From a checkpoint of a small transformer trained on Wikipedia: 16 layers, 58.2M parameters.
MLP neurons of a small language model. Each row is named by its layer, matrix (gate and up: input weights) and neuron, and shows model dimensions 256-383. Each number is 500 + 25 x the weight over its row's rms, rounded and kept within 0 to 999. Numbers have three digits each. A neuron's up and down rows have the sign that makes its largest values positive.
After each neuron's rows, "fires on" lists the tokens most often at its 100 highest values on Wikipedia text that the model never trained on.

L10.gate753:481550462456509535535507497543483502510495466489495456525437476422506478482449505524548469481494477530476552500498493476526436495498507513501520506501540494505508532500492481476534510486471502496473454566490485526508481510468522508507468543520534529531503487487488530506503505523499522492510499494518509514497509494485459523467470488507485524502514534518502518502476516464508520516496
L10.up753:477501451521490464508505484496483541492512544529496500486498482495527511471518477508527502527453470534511507512504502505530500489521557505516456508508474499473462477468462504524477480487524532501479501536529474458487530482520480495468527486528507468467502519507516517496501482474529488460525472518526495488479528527552500500468471513524504476550506520495518464528521527517550487528503
fires on: " but", " of", " as", " it", "."

L3.gate687:461507518459485539496536496479496533509519501506503473410478455462490535527516511514473493492498503515572473482511482490485503505495479510497499528532509512521483469532532507480495488485537523469497549534510539527513528480468477499494471482506514506482531496504454479504492489478514479512500492438522475523473506485484457468480514480462491495537493462499526491500485493437525527507525
L3.up687:472523478466435502510527499493485486488487466519497457450470468456497512529506502508524530505501520500573468485522409526492513470482498513478536470536527494525464494532506523528450470520552489487472549547502504483489469490510517528480433482504530502509507477530491427507485542509501468456503485498527477537511504492494479509470519488435517487477482492493518453504543494469498564509462
fires on: " a", " the", " all", " it", " an"

L11.gate1114:527475522471506466518522524460518499501508493486471497519462499495464523476576457502508453502462534430462531479500480489516517507477492497493494478503530497487534515520498482496510505533450495529477525528513542463504471512498549499514494489525487539466478448501492496520485560457453468523549535514525490434512516539497536522451497535535488481462506511484488484512493491501482483516527
L11.up1114:458477539506470487475500501469528476549449480498493472503519495554489508513534465513517528479476478491492512519464444509534477477513543443546519476493524466538473457540503523503522451515505513495496527461479524490463469466514480499481483489501531506499496542466479506524507474529510543530493491502510517482520483470504514501489519491493521490513547479481510493469496476494510467496466
fires on: " an", " emerg"

L13.gate91:533495519519497459450509472494502494506522543504515508500509473518459531498507462511501531499515499455495458507475476450509502504493504519517494473500470516526444499476451504494515501494490491570513494542497478442525518499527484526484486510504573568479514484481501506481530477503475508516509532525523484521538468484475488466506447515514469481500515490513483504470481498520503548511529
L13.up91:479509507505469496516488570463515504493495497553493486470510463495478483474491480466487498497507480482504484491568481472482534440492509536519470506543561513509499522475465539541484451505473476545481503497524515495554514519492486488490547548493516538484508477527447499587533505498529475504467516502522466512514577517538524511483489495503500510520484479523518529476503523505510501530544
fires on: " l", " L", " S", " s", " \"L", " \"S"

L11.gate1304:514527472516514535503463534454517482512503540469528503483486519494489525501522505480485526476517478517541489514487486491513479517487472470547506515462479502500486506479481482545531546528493482460433502504501489514492486506488535486536539482462494498471504525513470527489507479516484512523501518494484498501495536490440519523507496545495506477508468503481498510540480499504508446527535
L11.up1304:552529488550518524557506461476525517457512532523480480544475486487524482482502552527533525483503479537519472478477506521469474513487451497485464499523486514455501483567516499503499490499520456527508518516543490535517476441490483500512537502501533545489479486526451532456467501495471497524514524440531496556459515482490488490540488496512500486534500481428505498496521520520476496509560
fires on: " in", " of"

L10.gate1343:491556494467521453515491494473535517537553479487518481487534514514458520521483523490517510512515469509499451497512559458509513525515501504518529502492520568449475511490467487515486455517505489544481470451501510504506540488504506487520464492514493510512493522527490519526511466471556468450540451553456464508484474535521493545492478504506485542538554540500498480502526497500502475497504
L10.up1343:510505503467499491545510519508539515478503484446542459476508537486483547575486528474509486512518495520535508515467509495481487496525471499491546499484513496520446499505513484515499482502520497469491488496528508518468506565472475505506516500471478451477534524486473508514517474463527470477489484532446501513512485561505475517530484507499470510550509513460531500464521522473477488529506
fires on: "\n", " are", " the"

L11.gate799:505473494545501510486489518510479519458472482509487514470507549525484461504488483496477532494506536552499559571516512500529513531493480521517474551519501481528442523513470460509473495514488494496482480482475509488519548463537507493461512463503496539509509485516503466503507494485521497479494504541497486522496508497505524488509532510515514560539516500510434504472510518515464515466474
L11.up799:491441525539540500510469528516498544459541530489552459501495524515524501484497432526500490534501522522479479496491508449532512486492494500508467503517505518540466485475482538481536497482478579509485463498458529524483507494508506488464444530496427500503528507530546498557501503523536521478478505486500496485500508508526508501478483447515461511460465478478459491531453506512503498490538
fires on: " |", "\n", "|"

L2.gate955:469489480487498505494520482470545464520494522498522517541492476452490519502504474525534509515493508504539527502510488497489534429541523514518510514502489509511535500490503488480487467551499501492527482484527546449513493469482489536523477506485504495502467473477484505527565499488501465488505461537537479440498522480536520468528488449512525497490473526500508482568533508478501517468526
L2.up955:473494505506504480443543490473534487546522486507481543533514460505471507527491461521515517529499487472481517534528475513482492464543497505476482486522525483515509477466544483466519501516504508567501516507498543482545489474469504527524486458485464487464477478514502518533518506524474514511508517502548497510494484496540492489487482476489475449467511499589482499495490503521505523464483
fires on: " Val", " Com", " att", " sent", "om"

L10.gate206:505466532451526486532518475498483494476481487495516497506459538514527467498553438485512499491515508465505485536451549513470494483507516496479562534444468493498531528460517440451501487514470463526479448510520494494488472504490498485513482466553497456521494493498512502502503543496520510533521508518518497478482536505474489491457498472467486503477499503507509523528533488486491545486518
L10.up206:508471499480543478494517500541468489497519493529497458543517562476480538504519501499521523501566499477498517523486538509548508473533489500470542510477546480517455516475468508449509520514439517501534461508501503508478490503472494503488507498510465458546506473489451494521530491487491504508492535501509489503462529499513533541495513513513517476509497510510500491486475487459496541463522
fires on: "l", " an", " An", " Sl", " The", " sl"

L2.gate411:520525463503500522502493568528498487466490478507468519515482514557547547523516497525527491435496567484548514481490509499494483513529508555517476512522478496483490480522518499464462525462501488542509549503487509524470498519490476531490472518501485475496490504459437458519505475475520492491493521500469500532510501509495520500512489488482538508458505516506497495476493494492471487490522
L2.up411:498499492493513504514472516516515464479516487485507534498454557485457517503488490561522487485482482502517515511519489483471513502498510471497516482527461521525490503500501516488565541473481516478505477530474517500523482503540471498491486530487532523490488505449485467491504497502494519540499505538481498478518505535505472491494495493504522503477590521475511503506526471443501468518478
fires on: " Street", " bar", " Field", " room", " Cup", " chart"

L2.gate1235:544515485514490508511519471514493534558488546499463529487526485488478509477495501531522539503501503514471512463518486506532500502517512524493512507539510448504488504529503521472440528497441515527509478488479482461502501506487552495523494493530484476537508447483481526512518474523479508535528509511486476430493537498519546492479487439511494522485522492513486537490459482489508470508511
L2.up1235:491518541532514480521505446479525532534448548515441524450515486483482495524461474517546524505477529533493531510509479504515522492518530528483523525531539464501474497496504478473459497458459481556508522474480512476549499509502542525484470480530507479536488466519464522481513491532497518506509515504487489477464522476513534493504441472511515458525549497515479529492450479500499460509466
fires on: " Com", " mag", " Mag", "ag", "om", " sent"

L3.gate1246:484510496532492535484476497515520498465517507528510464499559512518518556502481496514494476514495512476513494521496526467450522497507473466518511457506509491519484520450521515494433502520538522509454540424472430513509451487550472470532528487474502482494533497461468512464501497498534466484479521503476489527466473493497478495498517521490455430486525457530484491511558504518500522551449
L3.up1246:520473499484509457489520501534484437502474520474508527523486482484505517512517471477460479476527485475460462509521500480509499509506471461487507504476544495492460507481438552533522451482502501501496511559547489527520489493481501540545535434501455511475498516479559499487494567498448556551520450516514551453499520478454480482489427486481508528502470516496532498483499518522477506513464
fires on: " th", " Th", "e", "y", " Oh"

L2.gate423:534480460527497490489514513492468509501472480501503492476480457515480456498509504461493523474507504528527530555492516486478512526492527515527497490490449482532472469517512514495445524511537479527501516524483486501485490462508501511476497507483510518532449493490480521498483527521489485519485460502489512484471523506503523477466463494499491484539496528468534494518486520489509478545523
L2.up423:514501474525529488487482490485467469488499510477462517472512459485498480436466502442524469486519519558504489544533476493500499527484545499512507480496456480500495505516488521495496493486501506517473526492531473492534499510447458524504532465544487503510512465501537497490509538512458502513521469519512478498512517512543495466482486499550485513511464505509493497492471531489485490534487
fires on: ";", " or", " According", " and,", " yet"

L11.gate1222:476482492516518477537461518474509511494498480508489555523489472505467500529538505480505516528517506490496485468520519487536499507515479534547496542520497520569499506457537502489462478476476509497517491501480506519503513467493565522470513510482535513493522500533527506518499473477544530496522448506490478529490492531506501518492555518521497506487477542537509511516529483479476529464530
L11.up1222:498460516500506461564495442507500482532526499474494503482481491487466508521496502513508503478469480434493512517478459515489493476496477496515463504533461482506509483485482443496486499538524519543527501505490441512462470500477494521522519495500519479524477477508542499496484501469507501475472471493513494506493486523512500495501474531490535470479506532512477512479472516471510474526522
fires on: " the", " a", " with", " an", " and"

L11.gate1180:485507526527533495519465485488517525529503498493474485465486481499476516520512501493495514519492464529509560524523504469536473470545490518508509463488499539480558473463505511491477470511474509449463494533494497469565472517497472488487482491500512535500541486518530506508491506501482483505500515492502493509539506456452529472497512537519494509497524517484501493486512520490500442525500
L11.up1180:488514534540540465490487489465536472484542543526478530480488508487509491440514479484494470487541508466582507492513502481488514491492500497437494479494471524471496527525490507495515502486533497528495493498510462507500503498512481468518493523449501537524549477458527455520504496472549520530528472511534472447511534483524532483516536532482544499517497491485533498528532456491502509465486
fires on: ",", " and", "as,", "s,", "o,"

L10.gate1061:503496506463462493485491513466513497474484504521522476486476496488497510472478511515487480525500506491526499517483500480482495513512524526541525505496497507525484498492533475513489528492493486529500486490458488557469504490441491496506473442492505522476494518490456543510502495490463470532507518476507451512522482492491514514469464489509543441502484484525510468513525504510479495514531
L10.up1061:489518534511508501508512516514497504528505536514514527498468530533497498538529480504484476502477473491494495500540517434504477482548480468447475513518490488472497529524479496484480500508461530514510492514491518538511501475488514525536501507523491497473490511489482517448517519477524480527521523498527446496538484479474478513517470496505489513547501506475498502465470473472494481521504
fires on: " th", " Th", "Th", " n", " (1"

L10.gate266:503464504490493544465518508493516462484549508525547490498523513488535508501515493508487493513488452519510509463482511493522486507464509530523504492507487498470520487541471496456483524518528463496469491545493491563489501481514496487504519500487497509527473459504490499543458554536523509517530507461543474543489519454506473517508449454503460485534517493516476466507503527529530481503543
L10.up266:446535500510458532470492496549502529500504484500508525508476507503510513519541537496517513508482499498505544496503514529492459546468483501518450466489508523530502494515468487501482524482497443488507521530569480498487506531547520468475472473492489511485543503522488482492491500501454476485489509488456535524499484501520470491504536485516491477485509505491519519504458504474498507512521
fires on: " of", " in", " from"

L13.gate193:444506516482506467502475537464525484467469487496559489505523540486466488542508553498500502532532487500523471508472516488485502511517508490510482528492483496476461509478449473489501475474559489517495511462516555508484559490485509473479517501469519447535519504496519483526500497517501507472513505526483526492487527471507531498522476475467514506489458489458505521508481487477465491487503
L13.up193:491536508508491483496477515526488494490498457486495484507576472525494528542470489512472458504480484470531500481496525442521470528537497515480491506485485461461490516478514461504486459474509498444449446476476498509499482509469473517471504487481470517468512489503471481462493494490508522462509494470486493545486474487481527516496516499491551526524471533483493519473499473470501493525541
fires on: "\n", " |"

L10.gate73:492491520526467537532515475461486504469494467513468498488474504549472488488504524475528496507425468523486520517484495495508499494456554500516503521510473502535460498445509493515493513497519524469507508540545515480496532486494514509501507554497472520484508471519527490488491483439460492465496497490484465512515497504534485501517485479479487510556491479492473541485536545474490441501450
L10.up73:490493499536545535497477517488482508490518530507509444501471512468489509497547492479471491531492514540485571489511494482498470535522496501505512478490504497507452539493481508490519538500489522504546525482489470497491513498503426457492490522501469504497476466511472482502492446452508516533473507491494446483489542507519500571532450482504533490516484463483499493478504490521520482500499
fires on: " ", "-", "|", "–"

L10.gate876:482488538471566554440475532510481474457511505451543523546488510500476504483509504522510540500516462517541515513516484498466501505527502484482500506513491476526535490435516527499511506506489500481491503502520471499502448484490488512523503515496494452530497524528499498515502504496541524466492512536513510501486535500451466529510527512533493485504525497477507482569489548507481475524549
L10.up876:491520518525476541474468492511469539436542523525544513494457486494527485537508504513510492525496494510518514484469464498460474453506517496480510531485482523509501499507505542479522501461503525488502495514493490486501506505446500489538468529517466517457502494500535459496514459482475528534459552521536457510536527464462480519464520502478501497492536493485504494515507518486514542499515
fires on: "M", " M", " \"M", " (M"

L13.gate637:504523485438502524479464540465539449516475538463480502467466486519485519507490516502471516546539495532519536495525481510491513506508492463503484518540515486481519495517492514475551549494555476525470472509479507477498499495446493498505494451464513511562528475487491501513499504500506507500495477479522524469523513488543501535482516502510467507493506477560512469492497501512493512492490
L13.up637:491472515493489521494486488473547528501496516535476455441489496506520532509535486532547501490539495516465466490526490504502508493476503539512520497465540538503532557506521507513526519513512520517525491509513541493499484483498509587511544560473489527504599511494476497450527536502545511541467484480510455489533507505500505513508495478497499502497517488512489536500497495515489537519508
fires on: " |"

L2.gate1049:484470507519510547534503501480506551513522468539507496521505523540522507540511533498461471501478524441550453468458538509523502531489498507526491451531545496517552513493491481511480532476525479476488499511493527460499439479518509497509487489504517495510532481531461524513523550461473507559535497461513484525483519495544477529517526512508518515481506512571482513486478474544471497511546
L2.up1049:498497486501531530552446513476500521511507489530516468529503526560487512553516529488464464508483541452545470478466490514517494504468510500480510492517527489503529537497520516513476559452473475491501522555489515472478479482525522505493444501529488522541492467524447512498515548472484489525504518484513453526504523502520506490489548520498480507515502516557489519493492482536474499541505
fires on: " Ad", " ad", " fund", " Acc"

L10.gate1243:538513509521461494480499547527474556501470476500504505503494535470495472464447469486522524518526467494512456516471505509494533519520457521502529483542475510469506471519511500499497518500488545550479491529506506511489520486493547480507488503515523554548516504502522460449494497488506471486456484504509498469453512465522457485492467470507504501521543522471537477471504489514471547481449
L10.up1243:496510534524495484463510496481487521497489548530490485523499494479529464536521516503481498476525480479469487546475464471481529499498469525526529481529524491474499502544493504502470498480458527531547463454496523487505507512482535497529510499533540516497468473499485524502517453500467527507481464501455467526485503547453420515493473464467516529523492545504471444519456516525515566526481
fires on: " \"S", "S", " (S", "==S", " s", "-f"

L3.gate1154:478479544545457480527489502538473482505491538498453515550505520471466512499485526497430572477541531453536500509497466501509505518509544479486505503538521519502521476464479450529523498538534548528478493448520450548498494471487445501527527487506465500514472519499456512526531509504515502486431523443491533511482550481484535496498505513532495520498533515483485511511476484487458481485459
L3.up1154:509497468541473530506506515494492450455474501493510507480467475491506527533539471554463526528517518498526446487451508488530499502493528495500504453485475486516495524545487492478577494517525552516469514500483459464494499521516468478495508489502455530508512492520489472510524505503479497524499471471547498520495514471479522452520517529509506467543532493499459511507550536493451523471447
fires on: " no", " Total", " a", " total", "hest", "imum"

L3.gate1101:538513503525507408514505481527486536573515525503484485461534481497478518502514510510510480537512544553542542485539498516504530485534496504500506491514539483471490491480482486523462478531500513473512506523494489508532522524510506476530538507517488459504493466529538485532483478477507505439515509479505500513481511489496454485483500474497512531502473472472512500484511550498468481489523
L3.up1101:467484477470474492530513503466491491509514496513513431480511464524480512518515478505497470494494490494547522449497509502452492500520456466517524464521494494441455520520494511562475498546542471540483519532496466524490494529503509520460472513496496516532484497522497508498507533495428508504479520468469462498525497525534488445486509467450524495529535488428538450516513514482494518525466
fires on: " the", " a", " The", " 1", " their"

L2.gate898:537542505481480512497459516517443487498515491504529486464513508511498461517494482532489526499486504486513471491474476482507499492523501528520478538537495503495465516539521499488549448513526539422482482515526521516512477530470457473510510490490524518519481526506502517482466470496473514509507507494475480522520533500486497499491503502543510487481519515472465518498543501502514491492492
L2.up898:550512522498471515504456508502452497488517486500503471473502529512489473542508465494487514535527527500492501481471498487499510494529515518506492538523516494499454501542530454501547466522517544453483510498531523532493488511486446485508552467501513512526497544508507520496481490489438530497479501526484492514509528504496519478515529520507512495504533486501463534497520505509502506496507
fires on: " total", " real", " general", " Total", " initial", " overall"

L10.gate865:538519461465510539483525495464477479508469527500515502539471517494545469511509527517543498498510533454533495543496506496512482512491438512522520495520515487480506516543492519493534533513484466531518496484498510514537464505456452540502515486542511494512487480516470498502500464502525458510507510513515508482483518481515513566473528532502515507503481504521510474520511442465502454507474
L10.up865:493481536456507506499486532484531506476494517488499475504486517510497494488498493524470512505514493471476501457463521493539517503471499480496538524501497529500465497511525527516515488525505489467457503519501451521501504518496490518499525538504491522497516470537517523466499459545502517532480540527531495494497529514466519538478504495474529522516468486485531515452474431483520539475484
fires on: " |", " (", " −"

L3.gate681:519533481482506486490488495520464473519507463492535486562493495530481512495521495506491510482526489562501516516506510527530507479502439479520473482510526486511500494467471494502490510475498498499470504497468522495510517517479444537556479474532481529495495507501550487501513512513533476478486506485495500540446519503495472491471494532474505498466502525452525506521484492490485468488493
L3.up681:517520518451521492497482505489494496477539485472479472459483477478516530433491535520475487493505488499486520522496468474494484495507539496506474471474465485494482482451493529498506482484506511500524494463508532486489456513529468512522433457518512544486522521494508486456493543501466494468475491492499475453490518496513474465482523478520523509521517481508507470503521486532502499508515
fires on: " which", " where", " when", " whether", " When"

L13.gate1123:525525490501516471508481534469512462497533490504492518497493490502520505454506493499470518527503490517471527485519475513503487507508537531532488506468508522527467484486491519523521492524496528491489500507495450523517466473504507475503520478514489542473533475514475533489450512464516550490479495526539461489492496492546526514465466464502498458498456491494536501524455500496496552499520
L13.up1123:520532510510493525505510514489486466523512501481471472503514477520472495470508470439517495497493561476518483470545483502494519472549503503502537485536503492474462513474470500480479463485503537482477530500470516507504486506473475505523510480500510497495508467450489560509437510474449519521517484476481567540497490486528470500496471534520465500553477534479517500477488462495539524533513
fires on: " th", " Th", "Th", "th", "iv"

L11.gate1173:474468507477485525478497496492494546502483455506480487507486499496503533476440461519538483439555491471516490504545480504516474507525542486522544512524511464491496506520507443532475492511474488554500507468472495535490492506486501518488498491502463525474527484466481489499465511549546505495499510515468527528516508530501491557490495456489491494462485525479535531519459476491523502507519
L11.up1173:448503471500558519484519490485474552559453473474481491507501501541493472497476455501523500474473529478542490513523481508484475497507486488512464488519462523543489487488494484492470512519480490560509440491523504493496469500511492505497521459506504537458497460472536546484527514499496507500486524505465489504492514483505488513450509512541483474528534472498485522522518481517498518518511
fires on: "us", "ys", "ens", "ius", "ops", "os"

L10.gate644:504465450521469514476490493496518471511505516485551540484474521519520521487530503461502491483465501497531476431468475525492517502505472520514463527515538473490469487468502501483466519464522503497478483489506457505494478486461543524522497499485470513521498549480495463515483527497542520508497529479478514530548515452517485490483518479507493516537517536543525493509537517485564538508481
L10.up644:479529458491507482524510527491473520519475531503491459531456545487484556521523506483453499499499526510500480483478501476512526511465478506507515530511497486526547497482539524532496524499462497486535504549521516539476473470496506529471502495520511508514496481527474453507508540504546529471465522444449496525448538539465478474467538483465471490481496510496488494497515510451495512503509
fires on: " the", " her", " all", " other", " his"

L13.gate962:518500507499477470483507480511524493520521536498451495526508492503484483488505461446476503495524480491527505473482491530531468516489483490533500473520526537487563479504482512499499516504467497536462488525450504510457522468477539512500494504532544488523464467541489500518511481480499500498485477523503515470501499512545490481490502545482512507487489534530492477523520501481512475513476
L13.up962:519487522458476522515556499483531528517522517504499474507524506530453477482499480483522462529566499479461523498497513500486496496516530484507490446510518501475460475474475505531432500496497488478479492530468518514523512473522508488491467508459533494537531492506509491428512465527478505518521523565497522467540477492470484449469516534497540527456481490472479478487486484503513519480521
fires on: "\n", " De", " In", "in", " Re"

L13.gate1035:485527490498502530516481544512499517491508465548524490508497503446497448499505506538495506520520502522509473522534499484518448444503510515486556505496543469490522512449508510501526488474551530532477510507536463519482509489444535507559532527507458495499476512521526474491493519491529485504464540515516502497496514488474462552469490502469462521539503483501533470530498534510481539509477
L13.up1035:510523521498464492476524535516505507470487479455479518508500463463532446495531507546504465537482501480488518533526507517499494484488509513491539513539483467507533489479493503466493534488493494491532488559520444521464498469524505507519483535456476497475501489491508505492543477484496490452472467494488503494488515492488499494499506493513491501483487494503520519534513538464454533512473
fires on: "M", " b", " \"M", " (M", "m"

L13.gate160:512483482530523485553487541471511514489470488462496475529503492495510520530509493450505486472479481488519522521506518448456459502507491536483518505530504489499495496488483522456501506554508497517451464480500501478495499516524503448484490443475501501492530474479495486477466504473548501449512492478492489529515497496457546504475527518494464488559533492497519496447490508496491469497476
L13.up160:516518539500484451534483474498508477473454534477518482451535503497493490521483500509460446483475509478507511480477520462522457456544543546526505486446497468480515508539481476567458508505542503493473482489504510468455494490484494475500501477518484569502486482468475491493495501536536511463461474554521538494514527521496476481519525527514519467509516496509534483463513491488464475501467
fires on: "\n", " a", " del", "ro", ":", " dep"

L10.gate1084:519523501454484530491509527482474496510499491486507529463518544480501506470491506479482510519492446494504538514473507502516453511448532499527512444489450489483511468534523529482502515517498525478511502465526496534502545489489542464532531462511471472486516473478449527459523532504497465490489510506528460499534490501460482488473485495532494491510545557475475514515509521508493528505513
L10.up1084:494548491553485523496526504505519492489525503538520540476501559485514483508503517492500493501456512505512507507494495483478456505449457500480501488510491496456466514513492517483520539529502520515452548469517500530495505497505505450495476516460481500534528464594471496499497520513487530491490526493478466476527501475501483463453498492529526484486483554522469497485525515503493527569563
fires on: " in", " through", " (in", " of", " over"

L2.gate112:487502520478530548512462517474466511537555503500476574468528512477477493500515543486542477485511470527532510540501560490490442521484530506504530480500489465545495467486504520531501519496475512527471522522439486453484516511499463479493461464528515463491457501458484476504529542471514498500485479520454516508469520507455526464513471480474467487491467493523493503497495502482519486483502
L2.up112:541462457517518437511512493485476513482555503457473487495436508486472515498501494455480494492484498530514464447505506454520528485470486478507495475505513497490463446496523489520497508514473541525498504498522529512505494514516523495503500530549499462487450511530472508549519544500454487536469516516543529458514449508538495485462530510468503489487472496513490542524531514468519550508504
fires on: "-"

L10.gate690:510523505505508467517499510512510475488497497464510502499543506496496474489462457476496518506480460504514486490511498510438459503492464534523506458524477503503497516492492454475489479483517496498499480505540529490519464562529464526504475490504513534464487448479517521501490534546507531530475513522502491495513511508501479463453462513517516502494505499483462516437486531504473503545518
L10.up690:455493512501525467467531517517527506490504483457499535504548492488468447461483497492519540501506467471502465458513532518484568465506492521519540503524500478511490503516461519494508518526516482544503504486522509517467489532467509525541493520527521498487517491502521509473505506485460481466496484515483451476498505498515447489467468475480512534470465480522495484520480499488465536509485
fires on: " a", " s"

L2.gate11:460516476534485516474521532461497465540533477523495520542497517515526508533488520518505468506540535459469492477484498467554458533505505466505539489523522526512527452497520511492530497487510483523479497522506522518490487534516520509468515506500513479508453524489517489504547510473478516493489486542505529492519500474495460479495541488532498531464459480533469492441459477522509436503497
L2.up11:518518481537469503485526545483492496462471486561480476498466549522502483472499501553489443496515506486516513485501523482547508531514532484485504551526509527513489487528561520501504531488482513516507489514528512499463507524490471514457476500469455508511501538520504543504488494502472509523491494516519499489497508473482468519495498439525500514456440477490502512467461475517504431496480
fires on: " Gar", " du", " Hu", "u", " gu", "gu"

L13.gate565:494540438490525450497488500525532515467507549506495498501483495505525454498518541488510499461494456507490481512531461522466463489513458508484472478537535469484471518473461493514508497536511474553501512461499549460485455557545479522496485466457478505527497476533493516492513494555476517510526476524488504497550487503524512491548479471492501540538474507508505463469474505500513519501476
L13.up565:473459483470497539498492482498511449520517480530489485524543530500523544500517466482484479441496500506517488469497507473455489500440475470503497468473509462475499518477552517520475516467480494507461473457479528478511532516474451451509462482505474496507437492499539480495529504485514439484528497501492484498499519482499511515507505552479529538473455518479487512472485490488508492459526
fires on: " |", " sh", " +"

L10.gate36:486539597497463504484470521544483503518493492532498474504475551492483463509492501497518509509469482518522510463503483526478563508453463501513514509497524452473537520512514478488496459519533499541503499485535486529507506482518478532516484493507508553522552477513504504537490495519508492528507493536534549497449497510492471514484508492551500461533560501479490456507497460508522496510488
L10.up36:475520541491493499499492495462507525499505509478501489457489525496512492483523440523534558431520479457546527522507475513505498519435513534481535527516492501486547517478505495505514484504489493507542501527507505551474465461520505511522505457491502486494491490483520508481533513512491459520474522502485546525483469561423459491510489485497515537492501445472536463489456467492531505492487
fires on: "us", "che", "ops", "ix", "a", "ia"

L13.gate1052:491511483491485488529525512543492500488518537489479523521482501489481464439460495462524467527489493503468535500470516489545463485450538511523499538460519488504506509516483521510501485522526494478476482491546535515473487480479492532523511497501465454510485511492530503497508509459557548506497531546493479530512482537484459527541458498513524495510520527518479524489491503489507469499491
L13.up1052:498500473558470506493502515499471529488495498477525465498524514512532492479495503457494478526468476487473491485518443556539520494501520530513495512528500511480511468471486492495498481519511516512476437526544480500498482492514491486504506471509510501510497524451533483520476503480489486502517473524452503502459474488463508535489516487491504508501499522509473522481553495522502482486531
fires on: " |", ":", " of"

L2.gate1083:522526472514522514521468523462510488510516466508471497495476477475554506535490477440476457502491471449477513516476558482511493530463541484474510476459489478494511494490520503510548507474519511500529501492480549511490507477509493476440524491496484503494526476512480488509541486519506494469518574501523525473496567473469496503488477506481527485470487474477477508448509487528525528508499
L2.up1083:483478488528480503515461516490471490530526445504505477502471499507515473497477472488521448524525490494498516521501504472536497494494525509500487472470460496533483481496504467481528532434537456468515524512483514470505450518491475479467466535470511506525508521501483500499519503449487508509499515512504551495485520484457514556485472499506496482488465515487432534504494516500546497487511
fires on: " Gar", " Hu", "it", " Gib", " Tar", "ar"

L11.gate605:487532526462520482512486530496498551471475497506511484506470546477492482480509512517537487519501494514524524471539490503472518507517516493486483522482517444451530500497490481477488503513531497533491541497505519515531504483489519517503520527527449492461530495505508481522517497511508451506476517531518494514518501506442507543484499497516505518481529518496488524501488494518484504505454
L11.up605:493512472458449561505500488461524508510457509489553527502484528488501467502484477514518552444517511486524493488480494498466517507470487523483494500570480484492502485504502530527468464482517525530524482450509537484512506500528483519503467463466521476526455491473526484477517486484483474482489484504518470477486531512478485540511541505517554485542462486525456476487484508528527530498525
fires on: "us", "che", "ops", "a", "ia", "ella"

L13.gate1158:524527464529470438528465490483480553511501471470495497502500541537507490478495503512508488503476470518514519530505482483502466494554530518495499489519461493544503474497523485487474456505530492474529487535517493454503528508494485498484509506503479496489483542553446561540516562527497496490490481498518483518486500477514494470476492503520515499520511444442518519473473465495499492558503
L13.up1158:494552467525505491555518481516466494499498522488449472500508511464456465475478471500496517486539465486508487521513497508515515500528512487469460485487518547527543504495469547520479448532494500505521518493530510477504513514514509487534524499519508521520510496488526503479542480498506503527523489464508521464447541475482541489488556490488533521546451493462509530488472526486509510494520
fires on: " and", "s,", ",", "es,", " to"

L13.gate292:489450539478546515534486483501502470511504495489468533519475540519515511485540445478529475478468486481514531546498498525517470502524528488468542498522476492508467512506479492524509498472472521492538486551521491497481496521518538516479533503531520489497525498505521498506483478470505517486492496483523518505506515498479499498504507480512514486532503511513506463564521527501435545490531
L13.up292:446511503474486459490499467480508488500501534478508510517470509496498484489514481506460494525530477432494539536505480529506459488507495478515536470470469498496474502528497503548501508527525524501528499518509491511496424484489500505461473533551506513497488509463482472502438452422519490501461481515552510528529518515497473469518470511509479479460519483524493506507487454474470487442522
fires on: " an", " An"